From a checkpoint of a small transformer trained on Wikipedia: rotary positions, 365M tokens.
MLP neurons of a small language model. Each row is named by its layer, matrix (down: output weights) and neuron, and shows model dimensions 272-367. Each number is 128 + 32 x the weight over its row's rms, rounded and kept within 0 to 255.
A block is one neuron, or neurons of one layer that tend to fire together. Before each block is what it responds to, as a language model described it from the Wikipedia text at the highest values.

Description: Sports table cell separators. Pipe separators and blank cells in football and hockey stat, score and squad tables (before MF/FW/DF or numbers), plus sports-career prose words like "a substitute" and "on loan".
L5.down964 [100 144 135 115 161 108 125  54  96 104 150 143 189 101 149 129 148  95  80  88 125 119  87 166 154 118 132  81  91 136 161  92 151 117 155 152 179 109 101 105 154 137 125  85 148 134 136  76 172 134 107 157 153 123 129 120 215  76 113 154 124  69 180 102 130 170 195 101 150 131 106 110 151  77  52  88 122 145 172 128 104 134 138  64 108 152 153 161 122 114 138  83 147 114 138 143]
L5.down1157 [ 73 118 158 121 116 158 131 150 131 119 144 110 110 159 139 126 116 134 112 151 132 126 173  95 202  88 158 138 120 149 146 166  89 164 134 124 168 135 108  95 141 105 166 157  85  85 152  79 114 129 125 117 116  93  99 128 105 138 169 168 138 120 104 149 140  87 119  91 124 109 102  91 147 141 164 137 164 120 118 153 109  99 102 117 133 108 161 166 107 148 149 105 145  94 107 116]

Description: Main verb after subject. Forms of be and have (was, is, are, were, has) right after a sentence's subject noun phrase, often a named entity: "Round Trip was", "WLRA was".
L5.down210 [103 141 129 122 129 114 136  75 150 136 147 121 152 138 146 113 103 126 166 111 107 139 129 165 117 107 107  83 181 122 146 162  85 144 186 110  92 151 144 136 107 134 152 141 119 160 161 173 166   0 127 124 126 137 124 122 151  89 136 179 142 165 153  85 133 141  65 166 170 143  92 121 109 139 148 131 121 167 106 142 122  78 117 105 173  99 136 136 114  85 114 120 150 158 121 117]
L5.down259 [106 178 172 127 155  97 129 104 168 139 172 144 165 109 119 100 167 104 134 122 120  96 133 160  85 155  99  85 135 157 155 148 125  74 137 103 169 111  53 107  99 119 133 181 175 164  87  30 100  29  95 137 130 152 166 121  93 148 144 146 139 181 167 150 123 137 132  43 135 180 136 147 115 167 107 123 162 112 106 108 132 138 131  97 167 190 164 101 123 134  99 138  77 162 170  96]

Description: Parallel list separators. Separators and connectives between parallel items in lists, such as pipes between wiki table header columns (PF | PA, Season | Tier), and, in, of in definitions.
L5.down332 [189 114  96 147 128 141 163  98 129 160 152 114  80 142 132 107 119 161 189  66 152 148  37 101 152 122 122  94 137 131 102 129  78 173 107 146 117 131 150  96 133 156  73  66 142 138 113  53  73  90 100 190 116 118 171 123 136 126 168 155  89 108  93 148 156 121  79 102 139 190 179  94 183 139 105 151  98 156 126  90 113 189 117 129 121  66 166 121 145 133 137 139  78 131 126 125]
L5.down1115 [ 81 155 146  86 161  94 154 156 135 101 125 116 107 145 142 103 113  67 140 134 128 163 114 125 145  94 115 137 129 168 131  80 148  59 164  95  94 167 117 106 127 135 138 137  98 138  94 146 127 117  85 101  63 126  81 130 162 218 190 132  94 107 114 108 141 103 167  93 130 119 141 122  56 125  59 146 119  57 180 153 143 141 102 141 113 103 123 142 156 121 139 103 114  85 155 142]

Description: Mid-sentence adverbs and connectives. Adverbs and clause links opening a modifier or clause mid-sentence, often after a comma, and or a noun, such as commonly, only, while.
L3.down506 [ 82 120 167 170 163 142 119 185  51 163 123 113 142 138  56  93 113 152  96  59 144 126 117  90  95  76 117 138 197  71 113 118 128 147 139 114 135 134 164  95 110  95 154 116 137 154 100 150 110 149 159 112 150 155 113 137 154 129  90 136  71 124 145 195 105 132 157 108 170 134 203 128 131 151  79 106 128 122 138 117 122 106 112 114 120 118 158 172 128 170 162 123 142 156 133 115]
L3.down655 [ 93 131  82 120 176 102 106 205 103 136 121  83 106 142  60 153 110  66 141 164 112  77  84 132 150 105 169  92 121 177 135 126 192  94 152 118 142 114 151 178 126 149 117  95 174 162 156 156 122  11 149 124 122 120 125 130 132 140 133 172  96 198 124 153 133 165 158  70 116 100 155 126 209 160 177 164  64  78 124  79 102 116 158 122 151 141 172 120 136 133 162 119  77 138 109 109]
L3.down790 [174 102 155 141 132 117 104 126 105 128 146 103 125 104 119 154 189 140 130 100 165 145 142 114 144 142 177  91 112 109 128  69 112 150 184 189 119 153  97  63  61 123 161 127 126 119 128  62 128 170 114 112 185 100 122 121 122 143  97 105 149  99  96 156 105 131 174 129 197 144 180 180 122 108 121 120 129  51 107 109 125  73 165 107 109 131  58 136  76 150 124 143 138 108 115  78]
L3.down1321 [113  76  98  97 165 103 131 166 135  86 131  74 127  77 125  75 146 145 144 143  88 147 140 161 163 102 117 132 131 131  57 125 141 123 123 116 103 142 143 132  96 135 120 150 113 122 148 127 116  30 130  98 107 106 176 101 154 126 123 189 118 146 161  97  48  66 103 126 144 137 140  71 103 161 156 114 136  67 109 120 174 113 158 140  83  97 221 112  83 142 186 131 121  91 163 128]

Description: Indefinite article / initial A. The article "a" after prepositions or verbs (through a coup, with a record), plus capital initial letters starting headings or words (Astra, Audience, Pittsburgh).
L2.down258 [166 162  79 137 113  71 149 160 125 146 142 142 128 169 125  84  77 156 134  94 143 158  57 126 134 175 172  98 159 102 153  82 107 129 120 171 149 107 121 144  88 128  79 175 127  97 166  98 167  54 150 131 129 142 175  91 144 149 113 159 148 128 158  90  97 138 155 169 119 162  74 105 158  93 146 148 193 114 143 108  78 103 126 138  80 175  96 110  68 141 150  93 213 111 137 170]
L2.down418 [106 167 153 115 115  92 123  66 139 138 110  86 127 120 124  70  77 174  77  69 161 148 105 116 126 121 116 125 145 119  80 132 111 157  94 114 142  88  89 116  78 100 180 141  61 158 184  94 123 104  85 165 164 131 174  99 101 169 128 147 144 137  84 138 107 163  96 124 149 157  61 118  82  98 147 161 150 111  95 106 143 156 127 102 128 137 132 179 202 136 129 137 168 137 156 189]
L2.down491 [117 146 165  85 206 102  89 128  85 142 100 175 142  73 136  73 120 125 183 119 159 136 134 116 155 110 193 123 164 134 125 166 179 146  62  73 164 122 132  45 159 139 160 102  99 169 129  81 127  84 140 163 144 140 155 119 140 121 152 133 167 123 107 133  96 187 169 125 132  66 101 105 135 146  85  57 131 155 140 134  87  76 200 195 150 146 134 157 147 127  52 112 161 124  86 118]
L2.down674 [119 154 174 143 203 128 116 113 162  79 134 116 154 160 102  92 136  88 139  95 178 124 137 141  79 204 116 101 160 165 146 179 132 117 136 134 120 112 129 142 110 245 179  90 114  92  65 108 148 122 118  80 136 106 136 137 148 139 113 171 154 179 139 131 187  73 124 103  97 124 153 139 137 156 105 113 119 167 176  51 100 117 164 155  95 156 129 156 127  79 108 178 146  94 131 124]
L2.down857 [124 150 120  64 164  92 159 101 117 101 139 167  70 117 148 169 113 116 129  62 174 187 119 147 124 177 180 100 195 140 175 197 153 187 153 154 115 129 169 124 100  81 136 124 171 104 139 180  88 226  90 161 113 143  96  94 153 137  91 125 140 162 141 143 130 198 137 123 118 113  87 177 116 120 135 141  73 123 159 131 148 148 142 138 108 132  66  99 149 101 103 152 164 142 127 137]
L2.down1039 [ 87 185 146 137 149 173 137 136 108 204 152  94  70 143 121 131 145  68 132 112 150 110  82 171 119 106 173 142 198 151 168 159 119 163 137 197 132 108 187 106 114 125 158 142 105 119 119  71  77  99 103 137 123 120 126  74 112  90 164 160 130 134 149 118 116 116 116 152 158 189  78 169 100  90 117 153 118 121 210  79 185 163 148 126 131 143 173 130  92 128 121 150 126 179 205 168]
L2.down1183 [144 114 129  99 195 107 152 111  98 151  83 127  89  82 139 102 136 138 122 161 181 163 121 111 174 164 177 120  99 120 119 210 135  99 120 105 105 120  97  97 205 103 145 113  98 116 138 110 126 171 108 194 120  97 111 102 150 120 121 189  97  74 139 148  68  96 124  54 135 136  90 131 145 120 175 138 106 107 109 168  85 122 156 143  93 156  74 121 137 105 159 128 166 146 145 151]
L2.down1208 [120 176 156 144  81 114 161 167  85  95 153 143 111 120 202 121 137 114 131 188 121 128 114 113  98 111 121 105 116 165 106 129 174 155 142 121 123 121 111 147  80 133 148 172 177 151 189 126 168  92 117  87 131 121 164 143 121  96 144 184 137 130 140 203 192  68 116  83 128  56 130 121 163 130  66 111 196 130 128  66 163 127 130 112 149 165 123 118 118 158 114 170  76  87 145 113]

Description: Stat-table cell separators. Pipe or semicolon separators after a number or score in sports and election tables, e.g. 0+1 |, 1–2 |, 1;, plus a few 'of' in 'Republic of'.
L3.down319 [104 130 127  93 160  76 114  68  89 165 104 113 155 136 103 104 138  97 155 140 110 122 182  89 125 113 159  84 187 124 151 128 131 117 120 125 148 141 144 103 132 166 122  95 126 154 104 170 165 101 139 141 114 122 132 174 134 150 148 149 160  60  91 155  77 154 175 109 155 118 164  60  18 129 155 157 155 102 201 102 125 118 149  87 117 115 156 112 178 115 128 170 133 111  68 137]
L3.down1139 [141 165 149 119 108  92 224  89 133 102 149 109 118 137 136 102  85 155 131 135 122 182 153 157 196  63  78 105 131 151 123  97 106 181 152 154 145 120 147  99 106 107 137 155 126 192 130 127 144  80  97 154 116 180 122 147 118 145 102  36 147 123 110 108  93 145 118 144 121  67 155 138 131 181 126 173 131 155 168 181  88 135 135 118 109 135 146  74 104  84 193 169  93 118 106 159]
L3.down1253 [ 74 117 157 133 128 129 146 128 174 146 175 122 142 122 150 147 160 127 116 178 121  97  95 148 114 130 103 111 108 100 173 137 133  97 179 140 134 153 109 146  85 182 109 139 138 192 140  81  79 142 155 133 132 104 118 180  86 131 144  96  71  78 108 136 134 149 124 125 180 150 106  86 124  83 157 132 123 136 114 201 122  96 140 140 129 172 133 173 139 158 157 129 121  82  73 146]
L3.down1311 [ 90 112  82 152  67 119  86 105 127 139 167 126 113 110 111  96 109 173 139 117 169 146 132 150 138 139 149  95 145 156 150  96 101 183 134 149  70 151 140 128  74 170  98  78 150 120  66 136 137 142 104 182 203  88 145 102 176 128 137 129 126 136 129 153 105 102 108 159 108  85 182  99 174 199 178 194 141 162 149 218  91 117 159  95 146 136 135 130  99 165 165 145 170  65 154 148]

Description: Source-relation prepositions. Prepositions and linking words that introduce a source, basis or composition, mostly on after based, plus from, by, of (adapted from, characterized by, consists of).
L2.down47 [ 84  37 184 119 174 146 106 114 149 114 107 123 172  97 114  79 129 141 192 150  57 174 185 137 111 143 148  49 164  85 127  99 121 151 133 117 164 139 102 119 127 141 178 184 121 170 130 124 115  77 185 144 122 132 140 105 151 170 189 181  79  87 172 113 165 141 124  72 116 140 114 128 144 154 140 111 103 179 165  75 133 143 100 132 225 137 125 205  81 131 158 122 135 126 164  70]
L2.down69 [140  74 149 107 114 179 145 141 186 124 152 125  82 156 106 122 148 136 101 132  72 158 133  80 171 142 124 137  94 116 106  89 123 114  82 123 123  48  69 136 138 119 168 149 127 153 107 135 118  40 139 162 118 132 114  78 133 103 141 145 120 136 136 175 148 176 114 113 123 157 161 128  85 160 209 149 140 107 125  94 106 174 130 119 140 125 110 178 108 116 178 104 161 117 149  91]
L2.down100 [165  97 152 159 191 121  97 149 146 133 172 179 130 158 109 119 136  95 172 125 137 170 134  72 113  94 135 115 124 147 127 147 113 130 120 113 144  96 114 100 163 146 169  91  65 140  93 117 105  84 191 181  94 116 145  87  81 126 125 138 115 140 129 116 142 100 114 119 182 111  69 121 121 125 143 124 126 128 130 115 133 195 113 137 130 114  70 175  96  69 167 108 117 137 108 128]
L2.down248 [107 104 148 124 197 187 160 147 167 119 149 118 135 132 129 150 177 118  78 175 104 110 208 120 120  63 131 121  93 170 145  95 128  89  75 137 138 150 194  93 152 172 160 101  51 131 106 181 157  37 162 175 111 128 178  95 128 111  98 105 115 168 113 115  39 139 101 134 134 136  86 140 112 111 146  98 144 150 134  64 110 134 118 160 141 138  92 165 160 126  65 167 171  97 185 159]
L2.down461 [108 170 176 159 121 123 134  58 137 182 168 174  62 168 118  66 148 106 134 122 124  84 127 136 138 103 117 199 148 143 194 145 184 183 171 146 112  84 146 117 110  87 167 170 165  43  90 140 121 139 128  95  55 144 156 183 171 134 134 136 112 148  83 111 140 119 147 129 142 139 106  88  63 121 123 154 172 144 145 136 173 144 103 123 118 117 152 133 151 134 117 148 169 169 116 123]
L2.down566 [133  93 137 108 139 136 165  74 108 104 143 102 125  90 188  85 155  99  88 173  58 165 121 115 168 153 165  82  77 109 130 182  96 122 103 124  91 145 163 112  94 185 163 110  90  97 165 156 161 107 141 169 103 139 143 151 117 156 112 127 154  81  76 189 110 135  98 125  83 161 148 160 131 135 157 126 153  84 107 124 109 144 119 167  53 109 134 147 132 164 117 112  88 148 119 122]
L2.down794 [128 145 136 159 195 106 103 122 121 160 152 144 116 114 171 108 135 140 126  79 140 100 133 166 131 117 171 143 125 106 102 147 159 165 146 120 191  98 140 119 146  86 111 110 114 115  43  83 119  75 132 158 162 157 123 167 204  86 107 180 105 133  92  93 151 136  69 160  77 202 113 191  80  82 116 160 105 199 197  96 142 132 129 166 114 145 100  85 147 128 118 145 162 183 123 151]
L2.down1167 [198 106 113 154 136 132 130 146 121 158 158 121 124 157 139 105 213  97 116 151 198  94 110 215 150 135 108 118 170  95 164 125  88 114  98 122 100 209 133  80 155 186  66 140 116 152  97  79  99 125 190  98 194 177 148 117 145 129 120 167  87  50 125 116 128 166 152 118 106 162 117 112 133 129 130 137 159 111 104 163 168 127 198 127 150 146 100 172 182 127 171 145 124  98 121 130]

Description: Indefinite article "a". The indefinite article a or A opening a new noun phrase, often after a date, comma or preposition: "On 25 March 2018, a", "by a", "released a".
L3.down228 [ 70 114 104 147 134 138  85 100 109 151 107 124 178 129 129 139  84 191 101 138 146 139 130  91 156 109 151 129 139 128  86  92 142 148 140 116 118 136 103  67 125 166 152 144 159  81 167 119 154  84 122 137  90  63 151  43 138  88 152 160  86 135 143 100 244 131 142 131 205 145 127 137 134 108 149 139 126 156 124 158 107 111 127 113 114 133 130 125 155 103 118 106 101 159 169 153]
L3.down272 [ 97 123 114 106 134 101 149 134 128 130 132 118 151 178 204  90 175 101 178 116  87 154  98  82 126  68 161 169 181 101  73 171 126 190 133 148 119  45 115 139 158 115 138 162 153 103 177  87 169 123 120 144 148  78 155 167 111 104 137 126 186 135 126 184 142  94 108 173 121 116 149  81 158 122 140 122  63 131 136 168 137 146 141  67  89 204 133 153 112 142  54 153 137 112 105 146]
L3.down1259 [132 167 159  57 111 112 164 122 156 128 191 128 154 121 166 107 125 101 161 112 166 112 158 139  91 111 194  98 228 139 130 187  70 156 154  91 182 129  92 112 137 163 127 151  95 123 140 145 144  69 131 118 163 131 152 125 137 154 139 140 171 129 155 170  71 146 165 111 157 125  76 109 132 148 165 108 154 157 181 126 146 143 166  90  86 142 114 171 148 118  65 124 169 131 151 170]
L3.down1281 [ 90 123 142  72 154 127 100 129  75 108 108 128 127 105 140 122  84 127 127  85 135 131 130 100 126 107 186 111 179 128 149 178  77 103 125 177 134  44 191 175  88  91 122  83 111 107 161 163 138  88  93 151 155 129 138 121 126 160 133 166 167  75  99 173 106  81  82 185 117 123 117 173 105 162 190 157 109 122  99 120 187  99 169 102  98 173 127 148 151 117  61 156 181 133 124  56]

Description: Indefinite article "a". The article a starting a noun phrase after verbs and prepositions (led a force, file a Form), also in titles (I Care a Lot).
L5.down83 [179 153 148 229  87 188 163  98 135 135 151 106 126  93  79 126 167 161 136 132 144 116  81 178 109 137 114  77 110 176  68 138 119  98 170 167 180  58 133 111 138 118 107  88  99  38 162 130  80   0  96 151  95 104 138 179 168 111 104 158 179 117 170  89 136  92 148 111 153 136 133 117 101 111 103 110 124  74 148 127 182 127 116 122 112 154 151 122 129 155 107 107 160 116 164 102]
L5.down896 [ 44 133 146 114  74 145 129 118 170 135 144 112 153 114 111  72 104 129 123  95 113 171 143 158  68 168  93 146  99 202 125 142 155 160  52 145 145  65 113 113 112 108 140 127 170 154 126 100 115  88 150 149  99 146 128 192 149 133 122 145 171 131 123 164 159 161 164 146 135 106 142 130 118 150  87 101 134 177 123 111 194 144 104 117  55 106 175 129 144  80 144 129 139 114 112 130]